{"n_layer": 14, "n_head": 12, "norm_eps": 1e-05, "positions": "rope", "rope_base": 100000.0, "rope_fraction": 1.0, "qk_norm": false, "init_std_qkv": 0.0332, "init_std_up": 0.0332, "weight_decay": 0.055, "warmup_steps": 200, "batch_tokens": 65536, "seq_len": 256, "steps": 5477, "dataset": "wikipedia_en"}
MLP neurons of a small language model. Each row is named by its layer, matrix (gate and up: input weights; down: output weights) and neuron, and shows model dimensions 176-367. Each number is 500 + 50 x the weight over its row's rms, rounded and kept within 0 to 999. Numbers have three digits each. A neuron's up and down rows have the sign that makes its largest values positive.
After each neuron's rows, "fires before" lists the tokens most often just after its 100 highest values on Wikipedia text that the model never trained on; "fires after" lists the tokens most often just before its 100 highest values on Wikipedia text that the model never trained on.

L9.gate1:593649553573517517464530466533527506457460479458423502454531516550529456616438552375547534470572510549558490469454544496481428512461487424505548467484386498568499483501519517491470476479447438411483490446530483506452519531552418437522531444558544518530516550451585427456537501492462454532472540457558490369480541507501491464383595540453570586463441480467475401609479485506513547466563549485489528502486494488455517494490544455539488496390456474529476511460552706527474567648504577498515390575600505439494496392523537457516559568548542489512487513555506379453571518549494525477
L9.up1:464521491474503506584543401527555525471435575552572496371556558545493489643592462546472466487474508483646551485518557486456455407513459481536511429493455416473513448496509408536491564511453504462449460415579540519495529472489575542590557448516513562443485505466562470448550412538549409622525509449452575467500559554412459468447574547465499462494500385411483484481490519453477480519552491551500492542507437599509507535540474498552474463550541578533491497520557580493515448529508385576501531438440558386509423497558543519481455500539533436385467511484430496541511475545420483577
L9.down1:501402620562489469520563487502567461429454493436530522426476584484490500560465407502459503437509416399533561491483549596404498446508531441548645463517562506456473495493516520448505498499554574531546558478446532525415495446514572546440536529619532342565487508564552549472450553604563518508534549527575554462483482467543490489437596487453498536407448477435539413495515494430498414521485503478522612490492548548535458497513527467486482476515609576591556464457552500548408498457482589544497523487510507566520437557434563551526458509493555444420487511516511461495556433518491478502
fires before: " |", "all", "am", "ued"
fires after: "|", " |", " ar", " Bas", " bas"

L11.gate321:490477582476444480546552517554572411496437552453480475474575568494554433430419460411387502524574436462542513432429546499447485508461444518444493433551437571494470601557490482483465551482437522473448511498466479523509507480503549552508496544589471491470562458560403460397498460619461470496578577454509494531550426569488448609508515536515541588549499555499608451458556497421501522428552537533453514503500463561487407448548469489488388472560509468508501567462446510484480571447444545540489510490606466440597554483556463437554531482551476454465513368484532485435414499518520470525
L11.up321:517546476586556474473486520517458555438483446540450482448543497577412505544454534515444581471524514490581576494395479505423533499579438479469532576588447427424474508567526488511513539404523491468546540583507465515407556646513496482547474497516469504516597529457555449391489523547451460447516489391516486458510514533554540524521553523563559445525514467502504383497543580539456505559463483569442496489445544532497496537623402396454448507465520508557503428519445539460488515515511503622576510441512409485537431418515474471426566532502531489422610431409522499475495406525530457544
L11.down321:511479570471513556529481533558536571390431494442514538406487535551511578553547437405491483519522593474570527490482554481473526535553394468530535606500496585479521484471606605466458499462394422438470504446529493453494543509500489461595345397408431498466558567529483573543427516520521481458490480545501550504466487529496604507448472409465485475434453532485523446540485473490527538514512488561449455443514541551528547514519423489468441567554521466437486484549532553429629525560487445440461461412484486500565486491485452492606520462473534591374551614419476551461445541516462400432
fires before: " |", " /", ";", "\n"
fires after: " |", ";", " /", " (2", " 5"

L6.gate301:445531511458495495435441504523575457525529465441496441468564456471407513490522555496488536611385440472504493488421519643543478638537483467477558492395483459531497451565434434366520416440472535491483503602427558575497613481463540449496554550508490479591517480534451480537391523436453421489496357455524611467527566516449540569486477494513503531457480532492514534448557533477560492492504606495484451489510444489495535460465510610570552515483522509474545474460437481557477507494533496507382567551477565516519485512499439521486534518528553444535534505436520447389497538572527387489
L6.up301:450449483454424510493471438569516488498495534476534550519439493529470605585442441430477563476505540511480455450469457546427486494519639458530541546575464496525464485526593538457521514527481457489505378409494518535508513568523505407529416498404488409490527506464504483493572547480464525444524486511482544527512572499466578462359443464522509415597497446605461514524551424468462514419507547522489470434523528559467486508559543512559436460532456491496559489484430498393483529478537556559485468528535469517605549427510526490473530531492466436467538492538429393535597495515546460539
L6.down301:422517475548495449498463518489480487567520514379520544526465407468452463582573568529465583441562508425536498461462464480498464487460558443564477470437439661521465479454584535545482436504405492472575596470500473481504469473524461567480469472391494444547447552550451558565550426506557391414507473491519582594489496539506511511418493509593450539528568544407479488480463567394569453467409579448557478518575497570456512554484427538564485382459467498532489574533507448500548409509421500606476534512491547490525500501553522490486465586473561474495590519481415433457463480392530448455
fires before: "=", "H", "istory", "A", "P", "O"
fires after: "\n", "-"

L3.gate667:510545473510402510540526532570491445530528507394407443552508535547451482489474432536462522519523471454550517563546452561515466502510431419521483385560409487517457419435492541488375383498516427551477477571562533546568573495455529554505441454460456482491584520495551463476486476359529560451559458472467506463459599421564520476530549484456481463528511488481447539505491399474504460507512476458541507471463586564504415444482525596575431523485414554419582519528553518558486479513447483533481512493466454515639490488529496560444484552564560519543496474550532495547521410568551409496
L3.up667:529458488482481526456536486546428409479538541467503413626543425504483502510474407484388625528427548465403550569538503495526466425546549426479553469461491540513447554483531564483446447471464539530493471553488562426479419461525545514441513506478452393562533545486472501496484576442568498460506548482512560554599539515522365425503527460470506558554422543475499378453538493464501559565566539461490567496535491503391471492448517574574575418530481580461601524440436513500466597395543579488487520553493614497566577549600515537498422462459484508513525414560568568485602452523515406488
L3.down667:394523520503464463467487453508567472493542506485490573499428430578477548515633523538496530476462558530458538553410522458451500497414577397434464458527469523524470459526517452508604550526513522475601512492537503560449364471593593493451564547470462435514476526544442584633577478506557483503519477545427569595509515513473455512551507527495467536451505453513430583534414484454520522551403474463470507506547512454471573579525443501578471487473511456537547486513447514553438532525478483517424481516402516527537541454548470387437492457486483436536501553447419503549536478527439492505
fires before: "=", "H", "L", "O"
fires after: "\n"

L3.gate50:467444479389439526446522542518479501532518465494512387468423592387504431477508536552467543574535555521511530566536574487399561485484413510558469450521558472533458543455496554569591529439488463468448469550552493529532501486585429403399466516540540446489568504438550473480552495490596458473453536591472480578575542548392525479534457552516513575505529487550436474424454465476490583411487490555542505558533460481507507476543509574469467458549463554450531423550461411455492578448470549529424463429447514455520497475480553602498444603470484470487492480510497566534568485562522502513
L3.up50:488521472438507480454509475436512523481534479408469597525417505510511534504573503457408562508466533409516435555567553555486467632490476536499586518466443545442517504535455480404563522428546422467495436526537545465456521542461578482486483597478495515459504429574531518488449503544517404492566469447505473438501509482494406577495482443518429547469445537504523438507489431437525603450497487551558410475529571524484430506403519558513433492527499465444519459588469531379536479478554419517548528577501463526490529516534489429435527423462477592487523510333459531525492571554508481514
L3.down50:483531540567382534406467496542507472510560598513480569484521584358492457458488461585420501574564559463460449537477508462536467542590490502530471561459502527500521515516503497473534438440583515433479440556609531564496518535459444491594481442522401463381538480460531537445492504514546451449539515521450430477526522410485432492483534577445540586534416517509503483513417500391500522479571528536629509416477494511437585505524606480478545507498543493462471523434475458512471529542557424434599466458409482437518497516559382429536498482436570602495562568447487421537478519584476483549
fires before: "1", "2", "3", " |", "0", "7"
fires after: " |"

L5.gate461:496590504533401509549610561507591461497552600474493418526449524470358471502501468460445409632494533415513516508493584427571532532464556446426504470515443577602434534516550531517536470503520466452518520535557516511528538501549570479485463449446362639433589497475529556492490401576490452593403536455498571584496595448572523593461512502572424482487495409599563490496512416399500468533429551484469462457512464476544531420483442547479496561506371511495460500587556570521390478476468496496500529453492500407588482496539434499516375467440510548498387464499602451550503550444454532517
L5.up461:526559685478479552548524497464538520515434484463471449498443531498526563536543539549508488413437521436483440443485518547451518554540534484474583427585472485509484498453496448571528528489522529555518506638429473445575465442505443520560432500493478594513509493426504503495570477377602506544507431465482426506507632527552403546482459557457512426478412484430499505536525470436556428523520467494475510501603537499545392489497529486442543451415518461528529428556634468532543492477554469481486498565469505440460494424496489551466511475482555558543491541558609495404558607394555536521
L5.down461:477444496431461498512440512432441533490508498445524508624526490514521439504551545477521494548454386483505549493524443500532477427484480511527491421531493532411506515546553483526540533598457537480495436499513463462493491510570478518506445475538530645648554410436495602504536508454477527484499558584552525549523569550402514400520446497523461423566547510442473459505518600555453415504428527476454551533496519561559533538467456444493495440470491576594509534504666539450583393538510507451492558634447637507558530434487568466526440519489465503416539537483537608462494557508444426501
fires before: "|", "\n"
fires after: " |"

L11.gate729:551534558490486496517564583521447460441486502541531465546517574425571499553485410437499503422446497501523563542523412547482534554476494470522501446429547471419479445504436532539520451472536462484427462494389408498469516521552469539481552456459562527544613490412552509423479430447445558486562507471462545460516563480497482566457578596539576494549517552511549491529512385554519494492606537523516545544500546457549535420458465573515539510525602585517484454522506568459517489601486518487427444511488569535519461491474457514484515591586514528577510496467474548563520517458552525462
L11.up729:474531541444469495585493514463586583433437507529541505423453463480476473489450398511593477518440508537428473484477564490476474511522468520546584444420491470538540445489500458498495518497508542464551502447420442483562563515453483453463569484485493466435396481502423512625565553531457545458568472423511484550466490527470499532519452414511395492495487536577496520424567451608402505465570495552534502477491429478524430562441490516490516540501503479476513473630392540497528596457474456434503609435521504441591569508444530517491527495391376460439533523402515580478529539450362475485
L11.down729:461537513486500528480417569526451589368535484524475574518500470476507423435408409464595500412415426468546471562423483513441494487551517472493560444526520424603589464512492469505530429432509476509435465502502458584507542457391479496475548416528471534459484477499501499528508509477400488553446491525413427521463475488519433527496539479507511442488449471572556424552515513475502514484472532440478532484471511502504440534455571451536474532526468498432463589405491437458520464545406575432577388449474527559535563537425510474480424500571524528572463577640417470496498515509393500541
fires before: " |"
fires after: " |", "|"

L11.gate73:513547447458467509595483511549527535408478566573488509486477596506485572566431540517448420395550464568580519649470506471516522500500453519447413454481439477488475526439439488431517554427504593470516507537455499476516568406435620551411434489474506525469432468441529505458456494526477459489456497521535507537406541521453584561591419558515414534526469428437396449421478466533512548616575416517502427413449495463513471571511473501551488493533492471529525510475484491459483536476460551475489572423415511523455481547555524529539609506517542469437582554516555464544443545533551532515
L11.up73:435532415483492472476489479470350534452492542550531451486536589428468580533464461563447529431557542514588486505500558400481511541499522514424554435377511383465489428495496485470434482498539469549391521550423491420486510503505483442419419492543530434564422519461460489540530482500566492534516568451571476489479451580552564505445492457527509483634471480571546406518575567506514538555470471568453581520544478465438546600566517548471561572501541441478490530454462507482502452549575590488489456435532526496453512471498535519460538438557452506545495438583409498494440462441608479471
L11.down73:518501510514407477595488572465516409388495568523435499455469488505467540646588536428438465543526481443537599475525506514460490553469449537452605508454439665574460478552514502464518507471541461464539474545466522509591519462457488429409512557458504491488522409474556568525518452492535590513527336509588449517442469488544522499459497542547452442478467501491585440537494505454528468491503528430403566496442495535503594513540566530528619476506581506532459489519455503510520419445470552449525575509537510511502461429539472442433525514482502495455486489518489426500501474458586432510
fires before: " |", ".", ";", "ph"
fires after: "|", " |", "\\"

L6.gate686:432439534439492406449502549563526597463473394504379490527495575527485508393439563486506393415587452435554538444471545462388520540436598537502439435521524514510495511535502446538399506560530429527529443610450511570587462508488561526543501465531509547545543550593507560493409467577479468504541494437498486496552488459535519459592457548503508434595433514461452585401539494447551496465551565507542492500402471572578545487421437453415488483529534478382522540484494435448426447484501530447537392490470452469474499529483502435430495483509497516459507507540459469515530559556486455390
L6.up686:593462499523531481512509426578491615479446416545478532430443564461540449488495492549515468606512487557470429566490475536571520581441470485569535452482532612479504507482491479448485461549516507521494397538542528406488539537488463505589452518430465428486476485448512507470492421507468426481579475550526611517595424554545503552436508480442417374557528534494585408555534479473490544515489449476552469566497517400492519440576525546491476454552545527493468422520465504554500506498542503484458471459515413496449528539457504455541481433476512478525468583579584437486522625509557470577
L6.down686:512459470495538515483507487530496498482474483526556482527605459582571401497450538480487623456483520604533476512559453511549522527583517505559496518595495495570487488482473538505520586429555511509521518452478430505532473444560490460487590529536462525420528467504490413478495532506493473494396517507550534507523554514529574519500527510542385506439472450513506502487487596541497494395507487568533509520504517443617447557574546506537552465608554442437471471483515480623498489480566435486504484468404516562500431408373527567511625478334448507517530479501521492513439556597458412457
fires before: "ron", "um", "str"
fires after: "qu", " qu", " squ", " dem", " g"

L2.gate23:469530543485535488540550533517492463456503505414469533510526586455498446534435445438459497545530491480531516614455506435510516446509585511571495482572522401424459540484486536471554468504513444516566508476447484540517547433501465435532482594410442541548479501507424508463538306552409492481468498629521492547516491521501504502534465352439478528426482546571586548506471544519480481439479531527495526550479435511444497472453416484395513506567495400479506460577470549511419415523447534512558470436524450536567567484571458515517525493375570509469503462474507544581501483554505557529
L2.up23:389458484409509510483505491436463535527461461478548485533497584526550457444481503508421549510553478551472578527405510468438521469478490493549485471504487432416422550474471521467504530510456572531451431408393501505374551470570556463541593579476568477486510483509442543444553375498473478468480540551549601583519485586525479541499498385512445463498530495536588406472453480523471486509513540544520508567461564488472521461500460488445505401507568642488512482571491569526462478488368540487523378465517531473540523550490522502506542507509502557532425551483533561490540450395522573541
L2.down23:443526490600480451525514468498412482456447432500512391403417364492371445569567481587514474491492501572486484485456433502549535463597514551574487459496439494435485585529446527516502487532492543579409423506421516364514496549473508481472573563514483497570456582455481449502528527534592474486560414539472590504620437481488450515491502478567480539450572483449479441450538587488495523474501551519481471511487522490585530561568424516524578477511434513509478595518544485520578471534514515430597514477508543442484531465410421480570550417446511538432503457423474570578485478524488496509
fires before: " |", ";", "b", "ble", "V"
fires after: " D", " |", " d", ";", " n", "|"

L2.gate591:521563573573508544563518468564571468510488550488451507521498495458463425510543514522569503470438473508474424522565539443442520479482370571628453493589495451472499486486535564538500578527535532428428388412598483497507516431599528578426562409546453534508453474477480498515548541508608467472451485491551505551539575456474472464467484559487489526523491423494593495410502386443512414489560495504430503462533515406541458484421469460450494523574465567504407449460489560505501486481483460535449505505480508547446472596424594474502488426468430378430494469488493452463476522485493530532
L2.up591:443484634552491532510518486575446512413524511486473566484494483558466563504515524465499525541479471525434503539489505468510498524558470423527573565472515522398428488472507526478489534492543403623541534584537568507537459502513507560428518566495409418504575400558493488524545495480540457471479538664447456552523439475563532496506420490672480542563425406452555418495492567480410493513441533463564465499546499515488470558459509439395538495589555511565540468482570541465451525461482468543570378423547502464498485540541448570539477551516529401502518478478512471479450464455527454527
L2.down591:581388502535456579525416496521543552557437480622504576477455382469477601524504537454538539432404554532546514439575496581499503545485508575480568499498478531537426453528504478459502622586499467512477538503492622452462498484598524547537586510514492546441535445483512548456479550431571470482504528448364475450455455433494487515563484432514497476444431523501501511480584614517522512521545478531417488491429492568466424473444474463528574489522544413513508495511380510474494484530518477531473571564570503459503548518547505549504523544518480480468527487492399525480504531513423426485
fires before: " |", ";", "7", "5", "0", "9"
fires after: " |", ";", "|"

L5.gate152:526551528552476508458513519478528513488524385498481474466431476385536652495520416486543508505460474442449478473537514501554563436481591486506468471593602452508427385514463534477573488455552389559524441444553495504470480556365515469604522470480437545479539493481523484551451561482526510540346564532505491530520545570592472475516465513450430537446506556502488426512417512396464520535518524559513481466559498517519525485493470517456427489496527382512499609530485565562451450541436494466534417490508471476476387526573587515511494560438519426525534544565447485393495550517426539547
L5.up152:450594451552429489556480497503433635510553442423482499509468428436553440450506487413445512475409473471465535450577428596553443535490587533442432523549474486524499493464487513476527500463434559440454528511524530485496429437484466545513487503525490572522505555468522541533455469543523511529468520514533511443524517487422494471431477504386502480495448479570570622518490479509369524457454504551497617490587487590466488547484389504479543516505446512453530441569476516457474439398518485511527465504545469450548522534548522516398511496501517463378409521470515424475474527517496573526
L5.down152:508393479497432422441477462431538542562445440483508418556474471518473548444518474499521498495460543510628447416506536528451542473471486529473519417521532538458547501493535590423530522423479474598519426596447518511426511564554448489516602490575468579462560465452501512493520510496489475564557482481543577523429536574539616555426528517464496388445535464435446411481458555444458529525501422480498504493565468499488454430500550530503464483595426530547481507513508531536547537538501606526566527477377525465493466507470506500463514521480458485597487466521423461478445524496495541437
fires before: "|", "\n"
fires after: " |", "|---|", "|---|---|---|"

L8.gate765:451544503428477508472446496441536580511298612461541472497539521481521409495502588412518467432487419507392441454522540512551537501497594521464471504550464448448432422485538510606454529445454505364515479470478549476492624471503559403447524470520514422530532487448567512502487465569438615537458551467585513615429421448412482495462424529506457563476529513570537484495512495490492542516519544503527511516475406398528517478504563565508508527455439465493540486498566590617495457427424467424493484466528394396576574500479587511521508560561446577554545528505516453438460432472499593399
L8.up765:479602482439579563498486507531504395523504534561474438504487519541437470544469495471501483490463536515527438458519486489419496559452570500508493632565393564487500518446516468570584551466449481527457532425479511423366555421486522397550491494561420475463442484428414529489460470637399501549482532525440515470515525466473508336478414470570413523497486503526545406565473523476535536538497448536591404491502443488479507435503549506488568523560605447544618462492470533469551520557469527518491455464430436536484543543532486487542532452484479568509524536476511478474547365629459482500
L8.down765:524573548476476532446455515472551418498482470517509453436487525511468540453507449522544555509573516547539472460514569472464503534474388491446496573455529500445480405531640544591546474518511514481431544385455476517515454563449560405593547566516480568421448502549475446449548465588532531533485543523516514514500551486481546420413384574514484445565482422413479489535498530533422572479526476538519502477536458459555430431481446494535539529515578524515551479407466428559565458540455475513517457501484571581541500494523537387543517441528601484492494484594563548541502391494424509455
fires before: " |", "00", "20", "19", "–2"
fires after: " |", "|", " 1", " 100", ".0"

L9.gate411:479500516451470528410458536561498575492440484538500405556525525492491480481506470469536534526534521494566469450499551447432452506500564465512485547423546552470505472492452533547511601446434554468528498458418555554499523332498496513487503558527491457454488470458517601527538462480408516500553548515435551414530495595434587517488467545459574499484522435462500460465583528459463467408480417405524583454488459445594485550475450644465514501467522505523420446382486437500408529520570542442582431582503559536528495451504379517566547476467418513442506530590443573508537517478529516555
L9.up411:501544492478454514409513585558451531545468409529546453495533542476463480484507570481481540542551543513624500509522560338425557563532485503530480539543406539513525503450470473452519483482489516442566511608369546546479430553475446457477461523522544469544535464552504495551505686518398580607498520472405493482456455511415542404528536525492538490499491484526541582511504464488461516506545523474490535503485436515593461524473452567484495521508577526516503441499491505465492543531518584415525537553513459407580539479443441547539499500528530486518488482481538468493402470433470367430
L9.down411:386530462497444544542547471480503573414467524457480537499502526426457411550462417470561478584475494573566467462488501480532474495568529549477408456452453559484419476559545444485559522549434406566524554445529561509511473500459457490498548520528434425542478515572545585463530393500558484503506533428541552434532523537412431430487410490555551613505452562531499532554579489533542540460515493457544500550506518400501503539538552556523452492465548516501517506482471500468503537488506537486475474557535406557497482540511512457520481389580511578512475506525485405430402463557525510502
fires before: " |", "–0"
fires after: " |", ";", " ("

L3.gate333:478417545582554500555404555498483511550524502486448512529436548499490560487439505490451537556554488533477421506436460426443623530490637518457427587482445404572450571455430573410493533434465509430531420504532440461431479474511561472480536443433438528474530569502509523508508487464487490548547480429434425477563557398585544532537461583478542458491466491589528476534504480490620505506540576504483427463615572437527436548557496586438427463501542554543459465469448439522391563369542555520470498501471445507536485509588506466480435559480542555537553473477523426454435566534563528549
L3.up333:561547502544494505446497598501539516463536493453526626469488553528463595556420579498504449502502488479497551509527529549476539436556427482527522385434525478435480498558426461476541485485470362477461513415535498526481557544427507508478558523518556515509581563420494569468543484504471553469479479478489474468501503499571456514520457384460541542450556455522500492490500510528441451453506494548481518535468483536490506415482575532489485506531557465598556479469431474513481469448598629484530489558507496547525427495532490401471469523440500495349461508415454527556505592586479474519
L3.down333:485527583457554457444453415573452569398587497494561439503448433468535530497535479571419513464470532405526540564448498428460586582500591611551451487503457479504488431518445508450626511441526574464520449391546507420446487545501498476563525500467505493424474552556519514505503572430419414435392604457470491443498530460509524524382471560540468458521473508516490535437449493454509544465485486410510496500573520503495519513479535513472424494480417485494516538462625463533475513541554554419526493446521426461443562457457548384602536630439577488574549517514408501466416575549489532475
fires before: "\n", "  ", "1", " -", "2"
fires after: " |", ")"

L3.gate226:502504492463474503550473491483421539491522469497498472460452471426444496451483438524495427545466437522547511446527517502521488489321538596522505404570516553414496482560380427525530524530494403504517558461475434490504560462519482488504450514476490471495450438449483511443571498562394449508465523495465521494591457467432628601387569504446408583439491426463472458514434601472486515497583500495477513550475404522553414556529383438450563495494533516489424447413512495497429432552463487459598499390518458509398491467512532461545455547594498583524549494482422507477472474443392431436
L3.up226:579553554431543492500635460530545433539480486572542487498503519532500487516465467542564558532547394552499439555580513465349442410433448505443554596528454469663501409412497522498387447524495524473478523460501517439426488474556479554438437515547544538450503422547476463528482444405475507451470529522552544583490555498458510502402577515500542498428527489527430477467586424481532481477416486506526446471556519497525529582523536495571536508493523513526553530498626503519594375432480473531470513503492472464489526512465575452514576607480445507513518506477486508466469532429531556478
L3.down226:516529552520491525436521482526529579474530456421471572522486524528479579602558446575564510502458512467552536534512559533445551459380511449541586498527504491495443471512443514556500438642424531462399526406463585480527626589540429455461532466476530543502362495526544549516505552514464567564536514454576549516465386498485569495442497504505494533580461503456468459529505489502502533458545556522480474485488472443468373347536505469534523586494523488576449519416516460445575495531532501470484551445383499571479506509502495432532561487519521572540556534534487494476534521547456535557
fires before: " |"
fires after: " |", "|"

L3.gate504:518460459466445511330497576444553536557511513452534562524576551452413452472479511492415471454470531495460517506535540599589557508383478473550547563511448472554467462468510574552534423510508537483425454534537541434451432438484452542483462438443508437468440479473485490552543538522431514426526537513592574489535445557439562470540435507521533490444509467500496644477570495552558523510461563518468508571506485524448569486453534461546487483516613480479519506529480442523513443495538472448430589469601568441531405483546589574531512476405522523428469494568566540457540562418488455452
L3.up504:539413530489501513498415520426532539419607443452558464429501517494506532557535401498494526568421545556514445445511558443469575501503428538420509449443445492483504544453545555506471507502469537444473503597455442522492523542478552468473465516415500536564593472510474468528568479472571542525526531478593534495502481421550518564397510511482483459533460539456436540556520493531409534416493531411516452417498456526486592477541527573514575515491460552461471479577587548507544520480493515529458447543484527479403431478482544472508467569523635555490481536486547510430534499383527591528
L3.down504:524468562442532527491512523559465549478454423432524568440605485462474519493548564581461528596462519520553443483520536485520507581458458507499524497477510414551480457497522583561462513515474419512526495580517445474514417532500485499413491582496511399502530443500459487459457535539502457596510466539477473455467474582465392469489534449567504465446586484447560485505599459483554532443563516541537456509499502494447525594512547583430502534487553595490418558462522416411484462461564512433510482489521437535525538456509514426531572489513542474563541548526474534559523650481525520456
fires before: "\n", "S", "f", "N"
fires after: ".", "s.", " g", "ac"

L8.gate513:564552517449415411595528526498524418431511397458399505475505431495475525483423504468499488461497469399457488521483609503426437501500513465508562466450478449479512460463510433422474566520401499517450410565564485516546456528514545502502501492477553452523576407478518536448457470454572410417555486483581532467468485451488527492345534522445443478514552526496551446498478424565576455521546473492542472600523422505480497553502497504498504413498519480551440529495532513436551502558487588549496548514477476577553487458545465506559652556596417456454524430540549517506560466548524538548
L8.up513:515421530453485467540489568545445464459554487486508476473484501476383589530461493503481492477564487516491455470504567427428389451432535426539501560512477426449509445491521519515483509620533456550448442551526613391485554560489518506510514568468531466517466530472488522548442526475476555505535383392447395551544445479476521444373507564541520469448455369533515482508487399484501588499477458438553460638417484522463510519545615582528517532514447445435461448542517551400517527518425475471567567513524508443602465515387488557625505433464458500497547494500442533513479541548513505451
L8.down513:382549586535568555530539515546565471526564455546582525526577519603443505560455497492572608528539525501533503465487525477418533516594451572578557467556531489534584405454483514481398416528524545503591531391510563519452527499389497469504479520553531471469473603497582575496493528563604487462579479441522507498510397487422490499480528491454516506481409478532479450490541493435551531526461472558414462506520511542566443489593458506531570527479561501550562532489493462537511535535416500476497503439582469460531537489482563493547492537422493622540501498532477562502503595424437523480
fires before: " |"
fires after: " |", "|"

L8.gate322:454478514473517477530455546512529499475524493525486462515480554395408538512560535531440538536507596455566462449524553500578443515575538515486531506569457541515426533524542458582568495530533580509480497464420466539508488525469466551489444510565556497534562470525547552542535446499454478497444513554517501510508576629552526518538476466513440475539417504538510490454504533420521508472472430417457427524530576502440463443476526386476459519502429543584457477392579521476477591453522470568547522565484502496427521506531507522603352519524533579640485551550516482502440543558521476514
L8.up322:501512448505469508529443430485524524400423423517495445482488469440558450489617427448504461521478515561640603509479627506454485555529542496515479578563446504576514470495544591509524458477508484543464469482450444514516514518547549558534464450557530564529577484402554505465523433554473519551546574529553453462451497475461571499445472479453587547456483453531546528485439457538525421483513452505565554497626506511376453507539535561478546502427514486521524397476455526493572482581490453552491589505538534421499499567504512437548420561522559537450511535433441438446524568487460425529
L8.down322:460489502498559471498517500540523606492455593445476574498579537404432568398543443544485536480496448477488477498545528454503537443504488509649460526612572552443551595514450530513507453520531517469505449514443474605443458493397460513445514480532435489404466438466442529474499575544515486430449488505583552469472467434521422494465369473558382485447488488483437452521567535461519504505476485417506478443581505520397425420423524455540474562518514515583600475452573482539522482495404447547395443561436505547442591450478612515441492555475597511493564532583527505458518576461502515475
fires before: "|"
fires after: " |", "|---|---|"

L3.gate590:464446551499485430432500608392554456494605437499463526434526443599530480487486459486490418448497513533534452604477498453528508544490519530489439484517504484429463447542504526493550525496477527434533372510450550439512464564452464535435583561555511417416491546508475564574555489482503413534440556421459569456635523460520519509548485534508484434540472489502567564519549546521472436580489567498416520542552475497567447510391569423500466464442501555542542519498496629436549516479465466517469494433470451499420575529506454456564489587527520579510499557519433521544521605467442501528
L3.up590:586469577372501506392443553464490415492529569523491498551435464462488396552540490561462399543497472511514523663483520462507556556527494451589580484491540516533504460526516500522566542523490491517524467479506447509437447573438485501493549536504489469431450489520460489546499578504560403451440555564472482494571445541503574563509542516485413465504514491452580372513426516425540544460517458564540458391541546450533594458490568545576542496554549536508444506465483470487544520442481495502517483676538467458603520450541529447531512482500484557488543488551490466559507486477421459555
L3.down590:603620501432484487565463454546523508589504557522485422516486539444517492555530482578474475544559511435517395508393529584539478524488489561477436563487439529523508495430552565464508507557412570478577503492527443491579533492405394454544485463604408573493496536536504465482491573582524493500469612481501489432452457496536523601533519555445573516561516518583497543505487522545506515517469383471472452390485570487509525498521470419539504378503467388459474446451512533566552475494501540468578402520501540499508527518535401478594552494453560436628489494388490456534428482481530462529
fires before: "1", "2", " |", "3", "0", ";"
fires after: " |", ";"

L6.gate308:502538482511406571454376495487636511529531564492518491361515574458525512454462474447589436460472594425420553505378506495463606549544526515451441525442461554470455470488530527517498429516486561529471494506426533504489510516285537520487492481570508481508525535497514526498537586471416531381546508411456487538459484605514494593507466474540481458532565432459538582511493488543477571503500545456499527497474508411402482515506559404448427553501490488433509534484455522483427579556569527559504465513492485445508482509591508424501521646441460600465543564551521558460441466442509492445
L6.up308:488526498554499507490439496472492524423499430507550556477459469472498407561500514494501562497506571535483445487516585478579525531416500544521400464528460482484503577512535601540484513574502498447522503566546545505488520508419490481447454543457466461619509468484447425571531486540463496548503457584518498508590392467502420533508585483525450525443492593465525528456553506587545502422564424492425481480516503436505502512565497431535520515438511534492501433589455449433511348450504479418570449546497509468558481499500472362651533596537542417480467508571464476481544463473519501461
L6.down308:407594438504490480465539535463604546534530461521519442525514492494445527621531483472467531484561472514558486484505409472461472527535556479572524526556498458437548414494504523428497480504432577508443447514481511453529494468503485489488452432488472535484510512520481474587426447525514402496484419525583449492523435437523422500415471556465568547555435507502441503474431428526478499471506453460444558484511501473473442482451496535550464447586501519487446519520477515507478469496495474480577394462508554475596573511508454464496563588534466525535522486522471454383406511470519537462
fires before: "\n"
fires after: ".", "s.", "\".", ")."